Weights of a small GPT-style language model, trained from scratch on English Wikipedia: MLP 512 SwiGLU, RMSNorm before each block.
MLP neurons of a small language model. Each row is named by its layer, matrix (gate and up: input weights; down: output weights) and neuron, and shows model dimensions 48-143. Each number is 500 + 40 x the weight over its row's rms, rounded and kept within 0 to 999. Numbers have three digits each. A neuron's up and down rows have the sign that makes its largest values positive.
Before each neuron's rows, "fires on" lists the tokens most often at its 100 highest values on Wikipedia text that the model never trained on.

fires on: "O", " N", "ON"
L2.gate65:464515420548488454558462482430497528555446480518509506478495563469476511468501502466509434414478480542459478491526494541454540480565561564474532508517458437535457442545521458474525490508551536512503533559523497450493533480463573537487496444494564558498450466513435484511436440491495520494
L2.up65:503445511494497529558495447466530566540497464496614561483463462480515491487506478483492553505515475526510518519551403525447484566470514527508613531610530485561523509510579549547525535379449486545544501497420544501479457510500479490507511491535539526508503518570487525488424511523470415511
L2.down65:566527502603460447559539493433416544597473467453558501512471538421547545443456493480426515464461459549533523563500464506481537498558506490525552423589499487448516483513533521523488527487511489478461459501433528560571483523510597466490541491516542507475456467554465505556394440459512487527

fires on: "2"
L4.gate168:417456481426453496502437460455494480430497527509499416485594440553499492470512542552494505535519485503505407490508445481533491498590550541513511549487523531500453478509411525462478514479441464580488504540471433402494536467529539493517498546529514476455480474511511488504502542483517526510
L4.up168:494462507603525494462525485506495519469523542470475525524492561467498439499510522530453605526524409502462417453486489558459468440522490515467432460476480478504515541477514499438488491471489555473575478527489481454517491414562501499517448450558478497524461474463524511471436534461442551526
L4.down168:524414491490408481512519471525517585463568530509417450535535428511433514532449557537515524540519507521506429461437445533474455491526453455482513528461472560536459495546456512497493582438499515543496429541503465509526461526488518483480595553451477454407440443546512558532510463496468474516

fires on: "5", "up", "6", " by", "er", "old"
L7.gate126:497543533540540490478466513503424454523500498566443485497473461495496423538545462473443528529520527474491514509507485512498422416457454428512403443464476524487569468496552494538552416619469498529447568516490460468508556476478494504552473530456495495467506455492503479503462519552492484568
L7.up126:485487540489514491436464486534460492415556544516540462539491529466600539563532522533518486558535569530485529478541523441581440493530587543531507489473480493477555467547490474546546484549514467463455453521495454513486580539505502474501517480537557442508450492472520485574538519520464520477
L7.down126:549476470503471556486577461467509521518506483459521494473500435567453427491474486514497522553491526476521536553548521513534531494565487562396491475423498439528518427509476511518492453551548536468504460504476528523608522493553465460472519494573498536431504493497407515451451556446592532497

fires on: " |", "|"
L7.gate464:486446521581541510516445550427508512492444482528426524548494504419529543492463475552497488489532494513487522550465511511535556448544453509490563501496365482538442539493510590529468467517544474448563495461512474499533510485538459436533473479440575473465534534561471418563532494487477479503
L7.up464:434448517477522468526556489560443488436418478508522534445454538465493537549467491541529448500522464486473543490486512569542476427471442493570503484508494452521455469543495518600452451490527474441464470522448559492474485580467447504502504491472495523511507482503477403517490478457508457486
L7.down464:524485514503509535550508507497481483502472530475458496489480510436453500585469448449382483588540486496462408492488498491527449526436514561638523503486498548465505484507475517559497453494455553432494470555476560443567485528480471448533480558496529495482516583543546507494506476513492516523

fires on: "4", "1", "3", "7", "8", "5"
L12.gate450:522464563499473529464480539490442510556525495445549466511535524523502553462460485499447472514469520456479512439497579481518487526475497520469524461538462490503526480486533535491524467475499555446503546516481526478470531499565556599512486505464540481536529494534518412591422527527452428558
L12.up450:491418524532486496452443404473480493527567452498479435493484508477500469466419496546479432527537570514476496483539493457546499510407488478507470531490500552500467491427520493532477520544472560536551471468552518510441531584508478581502518497504429491514522482505595481525449481531515458607
L12.down450:478505499525486498546538532482528522547489479518475457445517478471556490488497456483514488456544485494527467470425492481466503508403515461494503553505540531497476473478476524514492447462503484522483482535483436486475452565442422458455520495536416502428473551486552501516466477516485477493

fires on: " of", "8", "See"
L5.gate213:552474441511538548463546481531594572449529510499549546506509479569472454509507570552529460450560471475524507497504490473477493551500525542544447482486492474588456473551524502509503487600495478528551492449537535444513511487487561489502428543441494479492512455555445533529573506451448493495
L5.up213:506424550483484477459417434480508521431539502461526506605458474468507472510508510497463459506572486481508479479405499509546496556505518537548472421471520547555523470529497495522425510567569487501533609508541490433493439553516557533556509496557435492477542457532501437469472509564540507542
L5.down213:534487535557460477541439468558469423472528544436467513468487534526534467508515466359464486546494569480478454467551539521514542454504494581596539511502468563563456457475469541517573503452461531508483512521538492471492504488440431491499546507517551536535522463461489530506509482543499511514

fires on: " =", "s", "7", "3", " According", "See"
L4.gate185:547490471506474469469449533560471536446538464545559435482471523535501395501513501511465480457513458432582491484535490528532524526531529604531449461464463515487458423475482540530522491581505566520498491529475472501485429397536524527604513475478454424475477455543510457545522501511478486442
L4.up185:543515486441449480523463559517432521449518504496531466501436493526592455445549446476499455491533469489473450474519526573452493528443575514525521478484437490541488446496529591509488468570519524564453456505564477482533457395477564411553477470528477522498503460518478394486555493513537502573
L4.down185:410529581533526493572480487432543466549486519473576478547507461516503530564503471534530537491481525457501490430482505508512458488525525453474468467524537534516546574572413451537479517404547444500423511478448436469468558551470490466513452499531510493490508538502483474456437477529513542545

fires on: " of", "="
L7.gate391:468484575537463550484504495500547508522479505535504494561520433562531369495496553511505504493518500494549554493529486543487451530522522445526469497470441432484521508506421506542456488537404533519546492496491518512534441472520466481509434476488524532475520500474463511487490489493487550468
L7.up391:479456502475532478510551537438527508522544433470495494563470516469519451506570517509449467527500529517472502472546500528449508514508463468526434392500509508451493582506445486532511476511503472490589497472471561522530530478506565485496529510422603478524565569535473520425473529520498563492
L7.down391:508472469502500488478502439432485536489454427468454556452496506444559498541448551506556469589547473521490490486494462536455506482441529477536479559470527508457487493568520472504478499515465522518471533534474513451583484459415489516526484518520468543503526562430562618461457452510556422492

fires on: " p", " b", " c", " C"
L4.gate312:466595492459506473429513499476489457601504505486536482467488523521497508478479524475495454395499488566480545552503495400492543491521477446502566546460551509523480506531507481528438493536540503486539534438524494451486437473528481513503452468526471450539447502550487487523534521518414617472
L4.up312:439529504472509488378493576488494488474483514499538442506474501603456506506434556539483492434544507501498500564487508417459518437555498516475547529445494563531513500500522418487435518516517526483502501475472496481531424515462445527497436434552494429499483550565503501566508569459464543432
L4.down312:497523461500474465470492533541478482440499466519574496536492517469471506525499517468535471525472442498541515499520547485443571498525532463551562470473474475492532523528459591571512486398501572517578500473481378511442553552464508524528466519553453512519450479565508564603524525428479581518

fires on: "\n", " of"
L4.gate378:525537490457552440474458468514440511502546534471422492463547519528500447431524519558444448515532571495451513440533472532520560555456508483526505483468546468489477441577453566515533492467530513560481481493523503461500481535514434512491469549494535432517471470536464481544538462452407415472
L4.up378:594476495473459444572434523527522430485547463498528488533491458538561489480552517502466434451513459471517501474495450539530494492559539533562516433495514521537504502433461475552472496553496518541523504503529495465487484545527484520505416478527530535482560444595504493491503472495477472431
L4.down378:479534463554485534460485478483480504521458572512477484421552481475507512517476521474439461494467480474554557506472583491518462505463511509545482563493489508487527506523528532493443520473565604515495550499508485439452483498468472582479535527497545500492514490480584556558529547457453457619

fires on: "2", "3", "8", "7", "9", "5"
L8.gate441:449530495380482530477542542516500511489537498544565541504485494462526535423516564441483577603393495496479586462468507544496538454542550535540562542461507478535474546502478458507430500489437470526536453536478526508446499532528538415541526514430466497530474460515506525511507561566483498497
L8.up441:466477501446501533510487433396552536485532472517556448504487502517564525520497593495450510504423523493441523472565546557532518443483514536527472490466529529559454570520474562469463485508435476474572515473509498525495518466483520566556505496455475465489508470498467494532518555509487494507
L8.down441:559439493525519520476591491526490486486445535448517520465483516462518484567417484515428513439464428500489505600477565442462497483505507506455491410537428550483580514568496526543471526471502524501485494475471460532500453504469425535518497526466538470546560456521434473515504534519518496484

fires on: " New", " of", "ling", " Bur", " Bri"
L12.gate227:498518499503516569512460504489524523484487544556585510553532445530470468532507519535484471449615525501536521543558537492545507452493519515502469435387520484468572477524479489467447544458443585489544500489546497492551503495517479558471453557452512474539492447470470567482578500530505516460
L12.up227:490442515470501558555543537512494471484465475522530444550526501555460447509541496460483473472518463490456588467463573505550444470504548505545429448549432432465547523511500507458473446504481545524473447415488470493491513497421529449549639499440459556538501508455567458474475544451487400531
L12.down227:474495549584508477507447635482533525500438456463570470519491542473475523499511465536458509491616452490574527490481488538501550434401481558495536467566524472456494518533498446426502534487459496479464569550476470557547433484486466536483523490507507514485535456533617481551544526436568507521

fires on: " W", "W"
L5.gate489:497555438566499518469446527533507521529473508516522496525531505489496558458524513450458554520505528523566469521473497490538489578549503532486467526506501471539552436494496462545516588495509440418471511442528513553547547498533530485478481462465501572527459439523510527464478455474515526481
L5.up489:510505471509445505534558536484504469585511521499517514511545454506525523472557488470510533509462466512494466514483510486488477551589527490523445415543496501566540528427504473495487527490572458361552499486487519484494508575493498544447466443456452549560475462517528506490494573473481577474
L5.down489:391527490540468585503565528474500491517462505441504581499496531465446436508543561494517448467500538520482438561506467517577482542521481548530530550492531577538542456488546496481499541515500502511521552484456543510492554526501596542515472494532480507551479480442497545527440458490539546507

fires on: "s", " W", "W", "f", "L", " well"
L11.gate211:458576493497524558477504475487491491453465526473509481524500527549466482525517539618476460543495434506518480444545420492528453543447465497474521496524543583492473469516470472537430498449445497450481536503468537447472541528459493436478469487499446456555504451439481434481440541485458478583
L11.up211:535516518454442501583504482509491498500482503504488497485507494524533514449608546585493449476499528460538464524568439504462502545470462500452474478506579544498543545452470517570519507443488466517480495572535559532504513476554495570506490518481501537482514529549443440523593466504451547431
L11.down211:483482455483487508537525546592522499405541513452522499419539479516508515490523472445480508491486545496483448456482540459508469554550435482498548555472495542432473575517494468432535455470497583472515478472513443571559521500512514421519526482511477447521472440463475474500438536451485577554

fires on: "1", " this", "2", "3"
L4.gate403:550472512501493480532462531491486484400583417375554466580568555524456521498439465561523494504467520496467527471428509479447558502490468457515409516475469498538511518512482511477419513531468594555459440465497477543514481477530500532494464476444486469477566447491551475561479545496537449498
L4.up403:599511499563465437568523391512465437491451440488558482556544581460474535531461444545523480485467521494507511423440464523493487575463482446508504511511487493508523472468454482489469573535502573550585431402461558529483451520524524553538440454496441503515543462456556488555481542482491427508
L4.down403:494484482552482548533462606583468536525592463542550441471528479443512504435440461468485526477498500478547510503560501526551509479520523498598451471567447549519481472484511516465463460505451500443524507567489459477465575569480516528478573487530521466445559471506521445498446517467489466441

fires on: "C", " c", " C", " car"
L3.gate280:528505493511563426491507506502472515579548544541481518500501540459411496486452513548537467535524435550496502560478450483476487501539420510464450464575452536475526495475490470505548552527479477472442524456487476486517529453494480503481482451481548440504499462536514489518435451497469514437
L3.up280:446521488453500535474525540552558469525500474542536493567502471513430552471480512501525416443523506544481447551436523499475558497537504503511468531445434511468527482498508451581440513525449538516506489431476488499444506502446535541563512393453525437498478516521474470548595483491383531531
L3.down280:444468507464484579440557496487465469530452480479494499540443533485444516493503567503483526519446449482433491562521521462499554471536499512525465521486457530492543546529546490589473505480514567520479614439468485522491510489437528543474491442519447438488452508562425540541549500514506503499

fires on: "4", "8", "7", ","
L4.gate109:479505452497512530510584543448482549486472497440478494434507466455531452441449417534546463555479472472518559528448448542490519512475489512525484514533522524494506570474518525495615541601427415559478461516422468509531492522532495503494488517512465463477505492514479447462461475571531480483
L4.up109:549458447539547533521484470498486559495471443495502540447491529495486471507518485545496531494529471460514540384465543550490577505490489460563458555558520470518507469441463530538502537498468487497562480478492447439484478382474491492476436569466507484547542513556512477578507631491493531462
L4.down109:502508557507486448560517487490571442458488428546478525479512519429472486535525494506439423491540565530452526446435520463552476448564536459499450496525484463501558447568501565472502468564529504484443522561469550443503509587602431568512484445463527506518520487457418507504470445493483487536

fires on: " |", "|"
L5.gate179:489500517476452522460516494533485467511493438478517494519468496482464506543437461531475424492446548475545611446508435526525473455464445500518543505464420384495473503444493478489472527562528561417510575453503546505524486519477481454434517508535510488461544493441547413456485479514509499458
L5.up179:502492571489467513483519417502451490499442482488504534529489493523469540593466429582500538517476550503558628427539484556503524529477463467553504491445419386472472485503479546485499482507529596390538503541486491518531525508504454466498488489532561533476495509483466480526529528497503448499
L5.down179:471461455581401540543507499514452464488485453504564529498474558585477547552518520573531497507512496469541485476490444485493561437517521436586440554475455483535434459536494501509483462522472562482512474571428507411525518534466488479517480487513449490465429461463509429542377428490498472532

fires on: " and", ",", "/", "),", " to"
L5.gate93:535530501489457448546534456461491425445614534428462555452480513576521531493530525482426478565490431460626512527488467509491490448484453456542462527495497479491474470451571586434472570506509529551516553464474520466464441544483494500485502559513503458492525485535518504436448478568528506519
L5.up93:543551502525476430552452550445475427455530547541485555500491551503541513500517574457432526545424437495555445547496499483493474469476453496519481527564425516505478500416492471492432503580501599495537570491486529498479467514453431523470481466508530435529518539528504578483469471536484458489
L5.down93:511481479461466473540541488480515403547499514404514519533498559496441509525490446568467395483556504483491399544437468535490498500504566443569497614494464547551515512459494457476473493443490442498443506512516474494417439493503599517467456534468514522550478510508498460475474466454539467492

fires on: "t", " after", "2", "it", "0"
L7.gate1:440547488515470463533452533492468508474616448513497504474514522508465460453541573547501501488481524521436475458493441501527515528482523598537548549418545495478532493528467524535437552558471529558492472555477489530559500491501479543529442515464496560484477573518509446483503523468511483451
L7.up1:515453564504499420427518507418518520554570488533511471499473457553472525550473501498554465537554464498533452526545547486529425479413408511511529480474456517471541478516471478453528554506496569453480486504520464447493522414477495468497494496468491464491510564474512520504486489477492524478
L7.down1:575546536442439523500402545530457418519526469485491598511535511500524488456556534461525464507487485502483485486467461551470507479521572541502539497401472488464499504544530478506543504481508525524516530545513469549440554504513520504504500538501550440520591482498414425499511446387543501505

fires on: " |"
L10.gate332:521482551527485529525550428516511535484512538569520524494538515538597472489473568531491527556439594502579513454501516513510530482523522557503485502518605461468495544482547478496446503499511478476533514520512430523501445534509465478530496520479504512510522480491536542557570447503586451476
L10.up332:524537492471516574459470422533479515439512485460516533483413564554572529412481598534500492455484519453530533465485501464481548511530540506533477524496552423486466491427497520466505476512471555446546468440498457525540504472510471513529505482505489506557519478367456555516496447474538460535
L10.down332:486502522485464512519487449518493584403474400535473546521445482471519495508446601527478491475500564537481519468458499471488435510539511542573494501544467488572466441479508540474471417517497520478572562467538470572468468539515465522536521501489435513565509482498525483493556482486475447447

fires on: "2"
L7.gate58:383517465449502522477457523439520496504467472429528422541575497509513497479468501514517576473492503538539413480568490462558536507556461501473525426480504500513432410485481517496488469516514528461486514554551495482478492499507575482420481509491489405539518488511471542497492569452407421530
L7.up58:477505444506510504443456512499536492527490524428502488496492499473506493481436480549444511485467563488480468518497562467509503485542508524459521448487498468487500431583420530435464501497493478465491478512455474453499424556559484492449490536492430499584523531459434505452468466454497480560
L7.down58:385433539472493522592522505509514464525422427508513451545544496507487447481528454539546520424532518577537464459484517452530441488464555585460500467528525529547500474552451480519496535533468465524500512483479487456525474484513511518462533516512457462566470568573531551500497453493472509498

fires on: "2", "l", "th", "mi", "in", "st"
L8.gate404:439533450495478479522490493510482484463510466513471486488517423493494512430493489511528494492501509497466438434500424437494506463579557444489560449505597513557501459560460513478493472495508520489501521533543490506495494456549614466558550640479531407463496496524518533533570537480461450560
L8.up404:411492513530451501437481547479516598488451509573472450441506559468441552473539463510537496470469518525544472554498520408495507445573533490481546541533570439535491466528446546470472489517506533527566441461502503491538490481555496494512432512502483494482474500490513518537474500492563555471
L8.down404:493414528448478460515438469523476503515466439482482486521544520504456516509523455469486538480470448486469468444482513421509451463496517466507513525629546500509460505567493586529466554494519546534470506548491475489466501473507463475476541522575554469549486373578560502465515512511471495586

fires on: " of"
L4.gate224:485538539495479473495522515457526492483536521553460486494478504475440500587567445556450441519558483475555458499458521482438468486514471537565490506511460542490587499584451522450421571473554520538572497518452485462481476552510554473534595511532503490450576571589554459483500554506537443502
L4.up224:564461552470514545571479494452505453477474503471427521567484527535492503548494528550557464557545536436429464525502534493498524493443540547454546533436500499463483511539524516564508525451611450539477483520470456451484466458496481437509521484494513540509481502513499538547533512491569508516
L4.down224:497514471478465506536442435527524470541486457447541566586507461476608419457457489484492500504516553494437520503544547478511516486454566488555471472562446557510501428435425424522497532533455539429463497473552550456549474444454446498504485499551519527553483417503449531541474482561431481542

fires on: "\n", "="
L8.gate61:440449533523469501500539478453476495521499471430560535482437507554495475513510484581533560508577530442530492537484466531448556551564482456559483495501456436445485548534480544537463553491439408533487494521528489390584429521510492445446433485529516441519515524495524487520522462473432478465
L8.up61:490520527531489539522548520467484536431526491461453472526443578569506500503619507561482546478491503475530494542552473539542578531559517497432530473521560473444468593424491525507438516488508470473570541500474460528505483490443489470459457475510539508519527530461538489501449536451447518552
L8.down61:497477429581401446472483454434512562472460509466528547470511536517520535530487538499508551557493550474522525552489507512538509572517490463543527467502569515451469563500512502456445485479486496464536485510481491534520469518496494439509495419529554498523475531433523363501533506435496413577

fires on: "8", "7", "9", "5", "4", "6"
L3.gate42:480522535613507531478509567481480535485451565542522541535464496500532491482484487483573512557507517512546560504564457544471475482473533495517447429492417500472519473492517532562545499497527474473484507464490484469553511467479529495515513504525507548498508447486482471437539530588541508582
L3.up42:462549521547448555523588513505531537507473493574498577536499389441598524487509572494549511499488523503492465571529464465503482423536531462506460483531536489480536433461457472523510477531497435491440515452478491524556496494510471509577559499526466548457502440571511470512515526552453495450
L3.down42:488542498522461549552499370523479543553496447479444495481501424477524554531503521480457463469499489510485444485423470486490568536483475503498562448494503490491493522492535464460457556409478538540566483545461481443408505465491536492466482534410524487522500506516515535544540559441535519525

fires on: " with", " of", " as", " by", "Incumbent", " from"
L5.gate37:491523510480479549526507471598490531492519580404406557498426444502519473510548557500443486512463470532527525451477521553446501500488494514520458531527498456470531495527460513475519414510485509521451497437552556556517457491445470539453474488441480523474517494509463522521528412563565541543
L5.up37:466502481465503504502423440506541500525505455471414533502514517456457505513589509506462574455542494528501501468527513497501555514414557432493469519426471484440434461441507445437462494432470427521558481537478559510485482508465494491448535485550620475538588474478470482430569545508467500549
L5.down37:550521553538403490570584449517401445535465465536485521523523471507513521494470450475460503518481452515474485468493494527449525497540464521488473503521492431501516543504522499448554467548480572435498568398494497525497496506584494559495448425513484535459454566511413519547580492531529503557

fires on: "2", "0"
L11.gate305:427503496462475495551523482442474505464575494531478400524542447499482482491468501572458500535542500528443486402516568452442489538571510551514523461459485480506454481519504586508440509540466549538528556580485516483499498428534562456570470542458489459531534489529477535470542498426467490475
L11.up305:522542513533451455408532554479569525512544541468494459529427413533497568482496486466484503509502556487417466440547554490538469472550480391506509473454429527515454467509488512441505472489464603436461468469476498462479500536503478499544528456493458480522541429507463476478467487574560482480
L11.down305:428400507400392506526404513528485488525457489501432505537498534476510532529470459460519490554505517547539493508571483466502470456534511463529515529458520591469567502548485527421498486506472535536612506526500560432535474497487532514496533576505497464527509571524499452451521423451478504511

fires on: " ", "O", "hi"
L12.gate133:491494413492450562489523539532464551505507476455496426452446502466527467517475521510439547491485449525497449478527538509480508464528502495468495497549586527424476487551553527503531515485582565473458552487514470497448517467514509537497477487515545553465566536476478553459435531538534499492
L12.up133:573543499549486443544496473557489548460488533492511525503512459470469483480489524493471471516460533440514540570494449528504516472497510552457543523550539535583470535570544494513510423527477456519449513500546507580444472581478539483574531502550563504491478545471469497524416478542397435468
L12.down133:503466532458441557488488528495502511551470466506553486478516533531470503517494489511457482498436460491539502540564476490457449515576514556510427594418508507492448434502496437464528472449456520462538596461463546475594439555473488564541416499476490480496546538546504534500488524494484438503

fires on: " and", " by", " to"
L11.gate92:501590484508485484547473481492469418541507535483495438532548518487484518548557466441492466537488524520431496530523456530515518474513438475482453507500550512503550381464475508508513469497480479466492539472447535515506530485517473511526491419518521475539511605461517534437522517435514520579
L11.up92:518484512469512472449517528518543505423494474448501536551587513510489472549512487479492543558534525529437450452539464501550522546453445545501539478543458483598537557483504478571541471568493521485530515421510490428560518548585505478454535477485535558548504507513506541508641558520492495493
L11.down92:477475517470472481483559520491532516560520532529471508523508488525477490396454524526487506449550458520506497480470537527513509520454495558532512429540491535524525461550559491541448629565528579486439568430564462519524508572466481530476526561520475469455531535485495440475511516520541518509

fires on: ")", "),"
L12.gate353:465499524504497527535432487480485545502515498486514495509457540520413435448494508466572504474448500516504425507499535616472481529468458458520524491484527534464478511535572449437539505469545584506444505452445450483527480483462535458462447551461519498460518422467509504524481450523424549528
L12.up353:469463481505473605500498438498519495490487526461455445482464495519453469562480547511557387467438500522504507447506488535475423561481438496543533516422474502554462469485546497490489513477463495508403514514525494476501485521487467496535464550485475475504539428467445501562505452439481432570
L12.down353:535456487493454436481565548513505458450432548518515499533493398484563542495528536512419571517480519480586474517459431483523473515529509500557429499515456449502505565510543504540520565542489506459528524473454615563572448437476492480504518523530534481489530518470523507488522489483515566471

fires on: ",", "),", ")"
L11.gate387:585471519514527533498549453474513595496506500536517547525437489467570418518504515479518504534511461509520492555446500503488469492502475481589450509471526478541499526537490498506524564498591509583489521497504481450499447534499507550525521571439524421419545421480526537481522461519467444486
L11.up387:436430523445624562489502548512431535450511523542491569462472515580489529440525506437457450534506521480503432414497561543513502534489447476536518480522569487510502477469526507502557496584477523503501488448457464486516491489514487484440486440512545567574546536551551478465513484542405454528
L11.down387:526493505522507495502500434490498559422488482455506524526474493418482482502556536490553512473497582502470447480461479516512530587470559513497506568511508470502507551455552554509535512469511548553512540556513575425514480546521521465481563494551548491484591470507529536457541509519530555480

fires on: "7", "6", "8"
L2.gate323:487472520556446548454525509482505568460543481504518433482505532434471508492465504533492453542472499419493444447436492553504430479428438542524428511545561509553449441493500512517462543518509430435446504448488566540513492519414538446554475526510461400505466460519442488515588478482501506521
L2.up323:470499482497477494455564515533495530568494458485485442498482502410503523456472478558434521498502559496506437471477480497483454547383454523545503478539499506529527464534519469486434464543492500522470505479490477450524420561510546492567551542586503460487453563573531474492510506537518548528
L2.down323:532442518538536461582536484511493469466485493474403527530562545527534496573494490562541537425522487535478477544592487475500552469545540450508532540503459612456521515505538516497536421472531505495484566506494444510421477482567488566540452445472566541502500533513431535492489439465479493477

fires on: " |", ";", "9"
L11.gate370:483505474586507505481522515443573579512482527494492494480550544505525482470460508513477489499507535449514551470516450511507511499500529499525527555482497416527392494458463482515546457501467539536541480489560518550531535560493500512518459497434555467498498422534523415505508479510510441519
L11.up370:464459567528477583524549413482537544482464514525463492511529500512534454560440560481465446472431500461445587535473510562554495483535517534520518536519480481499472438486474506477524486490457534497561469508526461526485469526533492464582486481421572529555520427517496498537504476481563402569
L11.down370:566472545530479526465487451492452541425423441443501482515473456463512521491512492510409520551535520488459561532401496491516454399514550476534571485441529576459577471590514493450500503541503468468488450494469520466551530496480510478524476535478509582607556433443512482563450508497498468494

fires on: " of", " born", "9"
L4.gate509:543475533529513458486492458440470429470543462460534502476591532477463535426546481540477459577571563450473486452425513444553423502470499482501557499444529522534528406508442539532466486511547493496538496513520497452508446497528486467575462412483525495481618468517507475471509469481535460496
L4.up509:528504539496560543516530451479489488517496506456540528469508391546532528542535526549478504550537552416437500519473519492515435449537547447474530586423495546464519521502507535514444483499536517467501547513495500493534466514494488496478506583521487437533644496572453436524447561526495490510
L4.down509:519520513486455466481406551484499459450478504528581484517514536509505589485422454504463451543419509572528556522450523465440478472490540493566531444547432496474504471503445432540462507581452522434503490498470502524498518431485444517578593431509583496558470531521411460518425469493538473557

fires on: "\"", "\",", ")"
L3.gate330:484496546538537537490526527507536500481403500491563514533477512548534477536517500551505458394470526518489419516458552587504520457521499470551533523502558511513557461524507508388537502476483557483560435463487516569544485498510512408537545460478568476528584474481511509509538572490487568430
L3.up330:479512479541533536574486546485466450489441480444499494427480568510477512504438490553478423446478589519462493489507558544522508446467453500528490508511525485498451436545595541523548500503505542558503475481489551475583473509534510453441541521422538426500585476493498482521605499529522452483
L3.down330:478492472484442622530566467501459554439394458466481475506408506469461474536509542454485498487450501486491466536471492469547522495496546454537498506399478512539500508479502471536578486505444508485482526483520494420449505579477485434526575464535475476452516432548536527575461480488460560542

fires on: "w", " to", "W", "th", " W", "U"
L11.gate381:407648472576572479408495546487568466426482438512569498472512473467530533471538519515508463476503528476513493503548391524568523512558429498520451468505610531476471544493523487421478498551514509501463479464444479506501525544550478468481433538435519480484529487521456498464470509469467540529
L11.up381:468574541495498488479547496508567515515529448446489536481476509519527487441493516492436526510437530485477435554570410500520535477510482536500425451523531514518504552448557473490502508498507489475571449524493524555512477514579548557437525536455528517581501450499514480523431484419513557597
L11.down381:392598469429473558499517479426503533490573480560555563512434481574510505513558554481509471505489493480457537517513530563480465553536493528535534431545499433520430466523429486547486477477436460481520524496550491450527580509541524493432510501522462526488456381501507532503481498489569480525

fires on: " of", ")", "-"
L5.gate313:456566530543492495483512437568487466570560499517491487533494457528428501454527558491465482476548462458527505532505459537526537569503514510577454495452527531500391449559563465454595504484529512574525537463452440530534485562410510502538506457486510477530455496533460516479531518526501502457
L5.up313:455618557470548427506466498445538448472473446445492470522413467478428517525442503482498488525488475492548563564512536480471448490515482548467465449422486482568544433525474517499533514607554487444465538506539483462549457487459515427523487467551543482525519549574533464486511533478578506473
L5.down313:485469476467512461563483541547507585455524522488498538508511512408562510498461485494520511481469624486399494468458466460432553493510458427450561473575545486547489496528436450474505477434481505430480500497488529502473495582569499524445567493505542488522527479505488485515535483451496531545

fires on: " of", " all", " two", " were"
L10.gate394:566515541546495458503463476583481510470477509549524561511487508516521398500517448533536490490472488471422547471610516507476499513455488552489460491493577553493497488542498487461560468542416486555524437481504504411482463459511471410534417515481491451444476463478468421477521437487484476484
L10.up394:593571539463451490544418511434508526504588481465472572524526480437532503527515453462488556505500475481537449476516509509531444421470531508476476474522466474544443485464453479456521488549497520476511591486479509505564428494522533531525502469557480441589562460473472469482501480500539595449
L10.down394:530496511514514497488526463549514540567504501543506528481518446559529443533492444467507530478602453512485355453457425513531506534513498495563474459440531569504500526574585517480535478566509405515498442493561470451447528531530482492496459509426487475511485457467483462535465476547504473489

fires on: " and", " or", ":"
L11.gate274:455488555483521493531492506452576486486563436512484477478458512472504523480584464434470530466508443475544530569476447476558456476547423503547459483426471512448556511414475504566503531466485513503529496443562520497520498427466478495496494461563480518553550466496533549477452435515500548522
L11.up274:527506603501486555516451502490605466477501497537460607506498518503583417498518492485515497513517469483513499441520518514482566514531475519538524531476507491521482511484523563563550549583494543537546520443476494430539515484472489486478536533516539446563491484563563506494532455506493499444
L11.down274:548541451543576530528482482539526475476515518539454483483557524553471546473389518523495566519533508487451474555555464473478499589497547536471502537522471493489555505522441583492429516532425506505505523581462501425536432490514486530462503533417502537479491491466510520491508546540430588428